{
  "num_hidden_layers": 12,
  "vocab_size": 2277,
  "norm_eps": 1e-06,
  "positions": "learned",
  "optimizer": "ademamix",
  "warmup_steps": 224,
  "max_seq_len": 512
}
MLP neurons of a small language model. Each row is named by its layer, matrix (up: input weights) and neuron, and shows model dimensions 16-143. Each number is 128 + 32 x the weight over its row's rms, rounded and kept within 0 to 255. Numbers have three digits each.
A block is one neuron, or neurons of one layer that tend to fire together. After each block is what it responds to, as a language model described it from the Wikipedia text at the highest values.

L5.up62:103163188124162129134129121102104144141124110136102134106123134135050068125117101097103105128102133140089085127134130115163079147155121097114232091119111117090128167143119073255144214105148129118124175073141095100127126124142096096129172105143146131154124118092100142184140116134153140084164098133133090126101134108150091102143169137165160140098072089141166172141164095156106116166109
L5.up140:067141160119103118075165129068131142119120126128102175158110120149111101140120112140083119207112134115122150107134109172178154118140068088113155154057146124091120153134098131169117085030125169144153116090134192166114137136137150168107159153189129124099081107117142157116135175155198075195154131130092073180134145128092136113153179184093159083049111115165139091157183145157176118173111
L5.up144:131112132131091100103119141114061203130181097135111137048114109137082139144117142076118156142118140121065093099118116083096054142111144113100124131126137128077111121169148103184188174067191117144127198091110097116097077140139109134118170199141151127137112098104090136162108104123194111193090114118110096093165088123100170127132144188118111119139084110109151171111154103105136139219170
L5.up192:091124127100110135140136097096106095140165144136086120135116094144058145129124109095093147137161124148080126127108099113127120149112137112125127140157106135096125102149092143128209111026161154156096117084126144133103075150149153155114196166115146103144068122156103149104129115113202120160187108112110131102100166100186146136193153120129144083121101134142158181092130081131167176179134
L5.up287:151157066152102138156127097098128110134156092148128117119126124154112079142158070113138180126162121093077051108172126189121102094110146149098187136083084117158130138163120095149138126118111129204130193137169063130114119168151065105133145131119168189059144132100097090158161181123132151137127120143137158153165101107122179118138143117120152107160115195146078137093134162176230091166092
L5.up293:081133089107194128096136062181094087138093152140092168158085120110085065084143139100102144165120152112124079167102103148103129169099110149141188133135148126186119122133176097127144165131150136146112146114136156113137077133153109142133104158150074106129098148145080120103080119081187130128180137070132081095180114116132136136158162147153115053117068110198119139122130081132148136154176
L5.up304:158164143084118141137139070135172124123183131132064213127103075149082087157149086168093142087148089142121157125143135133102113154066101069084092178162120145125134144131103119172124108043139134131133134084130076139123130174139177097113135154162155055104178116145175190143123119133177104171150085080130140077090115116182124136080133094116125105071126139137146115128148133104100181126127
L5.up357:096142060120143133107187078132094155136138162137150146159126131115091114120132103163115133132149161131116071089142049144144079164096121071168127166128060117103123117162142125096140140086133096120148088067114135161100144174132130122082169131110138064120175073114137135153158172095201115144155157134141077097114145120156160126109170133164153058165117081157122114111063039116155210136107
L5.up433:120093138125090143114160126152135118110153126131114117142128138151104092161096059174095124153181169166104030167147142137118069153106123123175123173131117063141120110133157061099089071116129125143140105083086140149189112133146152140146166157174143119083172109135187114056108118125183067164138129055109139098205137132093155106110129167127168110165073153148117118141116118157131171181136
L5.up461:168136095136160090162160069145105131129158079144079109112068140067090130093157087114112194143126123136077151070097134152142110164092134083109179121147130141162136138105125146147139146040139112187123124054150137104055078140145135184096089145161169121106117175112095101113091153139190086112160074160136082142124158104099169125189135148113103102159119119136169118129124084126125138146154
L5.up498:111117096113147172117137127149115122105178122135100097089166081098157118095090067156181183120164180134125107129172126089105141160090114078102220164097008090205112175140123106141105137091157166139159148088129169083108128142145114108147108152148126118117200086114114074137154119142134121116117088113125168127157174156105105131170138116136189121140094129120100086129093102150157127148076
L5.up513:109045182114096094122137141148190111118141090130111146105167153108129118132109127089112107200124088133091156103182126129115181162101090146092146133089097135116135146139122126138187093119116143110151103175124148107113095136152118189116104155129067121088130142115092127100114187146171153166229128096130124137188159158114119120176140160115139103142120076139122111071163110110093161196131
L5.up528:079098087117134149138146073157144074114117131127106154079134122105098152075147098091142195111136164167117149093166084139142103096118123204146183171092082097147127156133101056151095122132138124151101186155184193135164104135165200092118126102099120154100193152182093074106100124183117135142149115114130105090204115104114117140177141141106155148158081137162109100183131118099138135153118
L5.up577:080113089098142130151136167149110179132145155136137112135151114023113133121133088101157136137142102151150085102142145129171143131094136143174134095116065133096125108171181108164105132123145116200151120048140110124130107151151134141132119090168149082155116157152108064113158164088143106163170147133149036139123129070135158115123171145144150122090113083202126120111129085095144174201055
L5.up656:131062112131118144173165128111142156136168172134103114135177134137156098140133129116108132134146118117086090066144132098148133112125091070081211134067092091124097151168175182078163099106107142160118180032119133084113108145132127147126160166122125098145114131129098124096113130167174114197107086151144131052134137170139142114160181106128104092122119126163100106188132055108133110188100
L5.up753:115129157137167123071181142100140114127114105124097182143126079038135103175156041131124098116157151102107092142189146151185104164062081117136126105177131131114138148146117126143062158078110186209154143058107126134114145131128123133149097147213136144122102143147153092121110165112112092137137080153079089130097146195144175115154147134154158133123127154145119151130169071146178130158159
Responds to: Narrative clause openers. Prepositions and pronouns opening a new sentence or clause in biographies and histories, mostly after a period, such as After, On (dates), In, from, who.

L7.up284:118143150160131103106225149145132107129093109129104158165141154084134087166129137085104149165150102171158104119188124126127085155071108184154131058122095088155089131119160179139150152093104154136175150093094117126091085141134135178114112130126116134089125158126108109143130099118174094177163115118109133086145111122121132102194144093144160106158106153129066081166102108129145181173146
L7.up327:152167115075155184112142111147127146115115102136100097092100131174112146159117091143090197111122150116151137102154129102139084192070093154130107137114127111188097220170168114133120143109148115182148103107117058105138099136144152141145119120178133096056129127158088100154078086127176118079162133149075135103159131133120140067194085107132045139123155148127136082120097085168143139142068
L7.up564:142090105046132127104183146175096107126103133132135088141122086109148133188133159118113131105165187181146152139104090119128088116143063142164079114075124089173103122215191173158141146075142101106117175108094147199083105162153157174162135142171146177084174150094089169149147116167143078164142122061106115107084110133125166133129119140107132123100053157143140148153119113104138106194123
L7.up676:126138160073141141151173085128138124089115061130157118135080183096098148145117098131128169073129141144086137117119112131138118152033136183142168101124083146131078130105170075153178190131141144193144094113139107139095107129161106146187152150183119087096114191114191140132135159150094158051186144154139141129119082161126191106151093126131171148199154088144122082139158101150151156148125
Responds to: Second word-piece after capital. The second fragment of a word split after a capitalized first piece, often at line or sentence starts, as in U-t-amaro, A-l-bum, A-t, U-g-anda.

L7.up72:073065153066161132153139130160137139104161145155096125101117123117083163159117099092132067107108089130052091111104085177133057201099094149114135137189100119113133129121155105133093091090100108160127162077156112139104109140161210143133188118130166135138106145121077154093109158091138123115088134117120096106168125101156129118141119159068181106125156171172142135147139086124119142173172
L7.up586:112076109080112174152133111107162096097126163138085159128161090097170128163121121112129150136169145128130159123156147145119171102146194106058128127091110092045123111113098115189092130127098197112149144127163137140153101134146124155124173129211185099115158088150103145083137164123156125124082152118138071136068083124123090100133106164079096103122174118116189123099152151194138186145045
L7.up623:140130134059155190157125146124122091134112162149076203138091111115159134143156076089155223057095072111075147130148109127172138143117072142148135135137117075167127090131116120144145115117090159157128167078184135154099130151171156163127088117120124077112112105125134074129121127080170133143110174172109147191127183173159093116164097087145121148105139177119144109107152136188136168096105
L7.up667:056158134103143125160120178124108139136144109143063182147103146099142119109147073064086127099151081153069197169138102115159127119124123157148120133169099093141104084083194119125141113118104085201119126085104166124071103147163145155139143128142090133167130151161146143122143171070141130113083123164098148115185162102108085147117121126088175123120128166130100076151151123207154099157113
Responds to: Clause-linking conjunctions. Coordinating conjunctions like and, but, or (also &) joining clauses or list items, mostly right after a comma in descriptive prose.

L5.up17:129082176140089126116146136112161151114165151141051166152127135058200120141099147124129129095115081126165128060110162097180140152079113181186104150089145114170137143155171111107154108160075131197129119058069109133114090154163111158145116065188115106159154201125138131087112154132130112122134171097127134095156112142110186107176128096079102106165120133140115081078123137133131093193072
L5.up34:106122160102114136171134127141191114109177128136065146135099136191115185170150140135145142114116157125113095093131107125136100155119095143109107170161131073133120104116103088087128089128168111160146125100114182118124028126159139080143153152123115091109160100127150113110138140139131148097161090123144143096143091143104188129099100170111125138134081107111162110127162097133077092130134
L5.up273:127165180131084098131087074128141081099143162152115153125113094105113178145098123093149120119158129144066138096115057114164168123086108115176103146160099107120142115109128140131095095096105102162187112108234122127113134130158133085180097099135148116095136168184139129140172113088143084161134127095120168106176176138105069152154117157124145132127167172080166045125179170158139161100158
L5.up323:158099150114112156082155165083091184121180079146085152121119048117153117172104122073135172105144153117113073115126100144139121115068121148153147133067086068208131105090120120126165090089070143143142110125127173101158123098157153151145114091192156134123163123146116147151177135123151097106167161140117137120143160170141115091204109166091119149157188148114125078126087127133170087121154
L5.up386:105126182159099120069078154142081145123134115142099147125099177130129137178143111112098122111132129127075141080105140117144111087135168206170161149100101114126132132126141075119154097103090124109110124107148109158120115153156137162111114122177127142115092132097130118085107114099149130126186131103132137129144211150143112108167113088140241123131170185133102096052159098138124081197159
L5.up431:166088158104147146102152131081169160116086139147123099135142081100108042150125117100165215093165094104128133091122179110137111081120099202096175114124104139129131171180118160181126125161117131138142161111116126138104097154135098129204151076170116099119138130123107104153107098136132082088132107141125076136113168134135142109141114139149139097110105163145230100118149092182164095165140
L5.up459:117161157105086133200130136142133144107172155133137142101105097098143161133104072100087129088109130193068068016123116156088089162072112151115189171126083126101141109141130183144145140120115146191124176111187132109106121161152117093104164135161092128134126158177118156081133169121111120142111163117108117121152100164094169129138127132072168152152106145116090109116093062108128167179121
L5.up483:193142061128123115146092163126209138119154167146159170073117106123048123153080095114105184119145160169068111068126138124135188066117118186167146147118143131098135093136166121196176116064052066072108118167186129148154136127146151094165138139099179135096119166122111132114135172127106140140174131060098115099130123113147123097132099150149173142112106106137116116146159139100121138143155
L5.up541:170126137151142138195194073136125104112152126150110190119103117070080109096147130139130159112178118129090145098085143114131106213114125138136137105086123086189144120112099111107135081137106127099176186183186103100121103147150176131157163108188134105122124176128082139116145149137167144138123082083168100149176092125149167091135113136084169108137075129173107106121116127168138139196135
L5.up569:149128135138092196124155122123109197109152186144117149108115113089162119196076139062084143082135138165104112075102152131124129069081058126131148131120113134141137162133166130152093076099157171122105116147120113105141137127143170116093135096110159150142149124094076140145139153088131089127155128097139122079090040153145132104151113091095148124100174181135140119124151075117158107155118
L5.up609:092167113106127144112125124156141174125117121160101149132091153099141161201133093140132140155107091159093080115102133124126111150150098161163109135139158123132110122128158134119147124145147126192167152038122105086140119155150179135177166126146076097148130135150146187081118149100137123145174119125143138060143087109080128125117108155134180133122093183120100095141107075193088082124075
L5.up621:126131132183132152136115121100136150125155134150122065143064092116153156181155102121098188085132132171121120084107105122132078152096126155084224142099111119140113183140151181103156124140109197151151144116155121167089119154148128161170149168116118153154113104078093150098151103113149076108154152115117141083165042203109105111146112135156139159107133131148092074046159138186146119129095
L5.up665:135191117116090114145108091106104145095119165146101176085063161145059115155121115190175181089163133187103141131105116103181154146131143194133139169089076109208125100125123175119103120101081148092139140131116113139123103152150117192141137105161138154091123127144099126119129114124139121099133128134121180115199132123073162132135124148112164124111125190090101147139136145130150124137083
L5.up698:090161125143118108065135079147127088109113118136122141190099090139127092118124092116094119119128180194121171137070155134122166062124123173115160207176096120114126107150131129196104096140083097090181144156181159158154108139154132119126182154137160145111117134145102102119092130111103116129134190067167091171168189153167161131148142076131155121099190135083167141100134119151095090118143
L5.up712:108158094107121133127155104142103157120116169130137170090092126121098156142125161129123188109143149158111163153146115085166198026160131160115122179134156087127118084121162112162102151134108111133160169119153108099189104166153104132147165137153118096174119150151091132108150167170139153116099099118162102067122129122164067131153142123076170106109139092139149202135127129178173058173055
L5.up747:087159142100125106138126124124155137119085194131118187074124106094121122154139092153054164123125121142127156092132117153121067167090086165124169174172113121190122168151102128112145175123138143174113162084123113102076085156137207133126109113120135163172155134109094121155120101111164065124131144154120153137145174171101190112124120131078086086131129102116195067111106092222132126103133
Responds to: Clause-joining conjunctions. Coordinating conjunctions, mostly "and" after a comma, that join the last item of a list or a new clause, e.g. "males, and for", "in 1835, and was elected", "Early life and education".

L8.up337:051128160106103118115170067201139162162178125127107113084150117102088038224112106111145133085125087140097135095119145140099099141117137108129170189147083092101127144177185069138138101130096128138158161100128153115117135129171158108091141175158136078123125106121069165184119132113140118113135138131127066168146106164211091111129104111077124093152108113099149130125168131130139071129144
Responds to: Clause-opening word pieces. First token or word piece opening a new clause or sentence, e.g. sim in simply/similar, wh, me, comm, and date-leading On or In.

L8.up330:066136123065094118169141111173116103127205171130103127115144146107104041211128117133137124147122153092121100137112090151078131155151093175082173156133079114147135084129175055137087109097065124091146118147109154135162125136154172159133081154167161102070130141118091193091116149106145168106104127068106124130164186158158130156139125082131111135116136143098112116113109094148209115201147
Responds to: Clause conjunctions, mid-word pieces. Conjunctions such as and, while, but that open a new clause right after a comma; also mid-word pieces like it in inhabit, admitted, exist.